config = dict(
    n_layer=13,
    d_model=640,
    n_kv_head=10,
    norm_eps=1e-06,
    grad_clip=1.0,
    doc_mask=True,
    z_loss=0.0001,
    steps=11319,
)
MLP neurons of a small language model. Each row is named by its layer, matrix (up: input weights) and neuron, and shows model dimensions 48-143. Each number is 128 + 32 x the weight over its row's rms, rounded and kept within 0 to 255.
After each neuron's rows is what it responds to, as a language model described it from the Wikipedia text at the highest values.

L3.up1071 [137 153 127 152 119  75 111 108  96 110 137 134 162 163 106 110 122 191 174 159 109 138 132 182 183 137 113 153  82  73 173 109 100 165 133  88 117 200 156 101  88 121 108 132 140 159 138 134 119 168 159 167 126 131 104 165 155 181 119 157 146 146 109 140  70 126 174 145 142 157 129 114  59 167 118 153 156 173 138 125  82 129 102 127 126 105  99 131 113 165 114 162 148 189 129 159]
Description: Mid-word fragments, often m. Word-internal pieces, especially ones containing m, as in Elm, Omaha, Ketchum and criminals, plus unit words like metres and ft after numbers.

L3.up372 [117 132  99 128 147  80 103 109 146 102 128  95 170 155 108 122 140  62  87 153 112 149 138 127 144 149 103  55 189 137 128 145 121  79 105 154 128 100 116 168 205 112 128  88 171 162  96 176  61  97 102  93 142 127 144  82  47 130 172 122 123 180 158 110 109 127 136 156 119 154  91 156 152 138 135 143 120 121 128 151 106  93 131 127  86 103 162 160 123 153 114  86  77 123  79 107]
Description: Broad noun phrase heads. Final noun, or final name piece, closing a determiner or possessive phrase, such as his time, the Roman Empire, Saint Petersburg, Russia, the economy.

L10.up929 [112 146  76  86 177 170 193 174 143 132 138 163 137 169 128 172  78  56 145 146 155  75 182 183  52 164 158  91 178 211 101 198  85 150 133 181 139 132 163 172  79 161 125 139 150 119 152  92 116 201 141 146 122 121  84 109 112 109 201  78  96  87 128 106 144  99 143 112 123  77 153 173 120 122 122  70 178 144 186 166 169 153 114 111 153 127 145 163 129  66 127 125  93 116  82 149]
Description: Place names and year digits. Tokens that finish a country, region or city name, or digits of a year, in tables, lists and dates, such as Czech Republic, Latin America, and born 1995.

L5.up732 [ 83  85 185 154 122 126 148 134  72 131 135  93  75 128  99 188  85 124 129 161 155 133  95 111 120  91 105 151 166 135 189  98 107 109 105  65 147 216 155 111  81 170  77 127 121 127 142 164  82 104  96 170 131 153 144 175 116  98 170 172 169 157 136  96  81 123 110 106 120 128  51 130 134  78 189 151 169 147 193 120  91 138 120 123 146 185 126 142 101 144 144  54 176 125 126  95]
Description: Sports event names. Pieces of athletic event or discipline names after a distance or gender, e.g. 100m breaststroke, hammer throw, 3m springboard; weaker on mid-word pieces (litre, kitchen).

L3.up1062 [140  56 149 162 123 199 151 144 140 157 136 102 183 125 127  59 104 111 130 127 139 132 127 151 117 119 128 144 119 134 125 130 103 100 110 165 136 147 158 101 118  97 157  84 141  90 110 104 127 128 130 129 112 183 194 133 129  97 104 138 168 150 126 179 170 154 159 138 192 116 171 160 100 102 167  87  45  75 141  86  77 104 178 118 120 112 139 146 145 139 115 105 110 166  99 145]
Description: Verb-stem word pieces. Middle or final pieces of action verbs and action nouns, often split mid-word, such as Imp-lement-ing, furn-ish, draft-ing, removal.

L5.up29 [140  65  90 119  92 102 107 146 110 132 164 120 141 194 110  92 139  82  74 143 145 128 170 167 123 160 125 163 128 129 138 116  53 134 138 213 117 175 146 132  64 108 132 141 150  70 116 117 114 142 138 143 110 114  91 145 160 157 108 141 129  61 157  86 101 142 117 138 111  65 146 144 125  89 150 113 150 134 157 192 193  72  98 125  94 109 150 138 137 134 167  24  86 117 124  96]
Description: Country and nationality names. Tokens completing country, region or nationality names and adjectives, often the final word piece, such as States, Japanese, U.S., Nicar-agua, Azerbaij-ani.

L10.up14 [112 123 207 135 115 136 164 129 152 155 116 129  98 184 169 143 123 131 116 177 151 110 130 160 129 123 193 130 163 136 119 157 155 128  90 129 138 198 123 174  91  69  99 147 161 140 158 140 131 189 120 126 121 120 144 111 132 100 181 144 143 190 155  80 186 113 136 159 159 103  45 152 160 166  78 106 172 113  83 138 154 150  84 135 146 155 133  96 124 102  87 144 131 103 175 117]
Description: Verb continuations and name initials. Verbs or verb endings after "to", "can", or "could" in technical prose (slow down, undergo, reduce, combat, eradicate), and initial letters such as D starting a name.

L3.up856 [101 190  67 174 141 125 131 137 103 148  88 156 181 177 167  96  44 148 146 139 126  71 101 177  97 109 130 152 130  79 108 133 115 126 111  84 168 153 128 103  96 123 132 160 102  68  96 184 133 103 105 136 159 130 140 108 196 122  90 152 153 159 133 126 161  91 130  92 148 147 115 101 122 173 209 131 142 126 174 108  93 151  89  93 145 157 143 142 151 114 163 169  71 117 156 136]
Description: Relational and affiliation nouns. Nouns naming ties between people or bodies, such as partner, family, group, member, wife, sibling, together and association, usually followed by of or with.

L5.up1213 [171 177 132 108 154 121 147 137 162 182  85 105 148 134  80  94 135 141 102 174  70  51  79 127 117 133 153 188  97 169 141  65 128  85  59  90 138 137 168  76 130 109 126 131 120  70 122 115 168 136 136 168 152 120 187 113 100 184 145 159 155  79 132 148 145  90 118  65 145 122  93 128 139 123 203 146  95 111 150 192 164 106 131 118 132 172  72 137 184 120 112 111 142 117 162 114]
Description: Action word completions. Final token or word-piece of an action or process word, often after "to" or a hyphen, e.g. to play, to search, motion capture, absorption.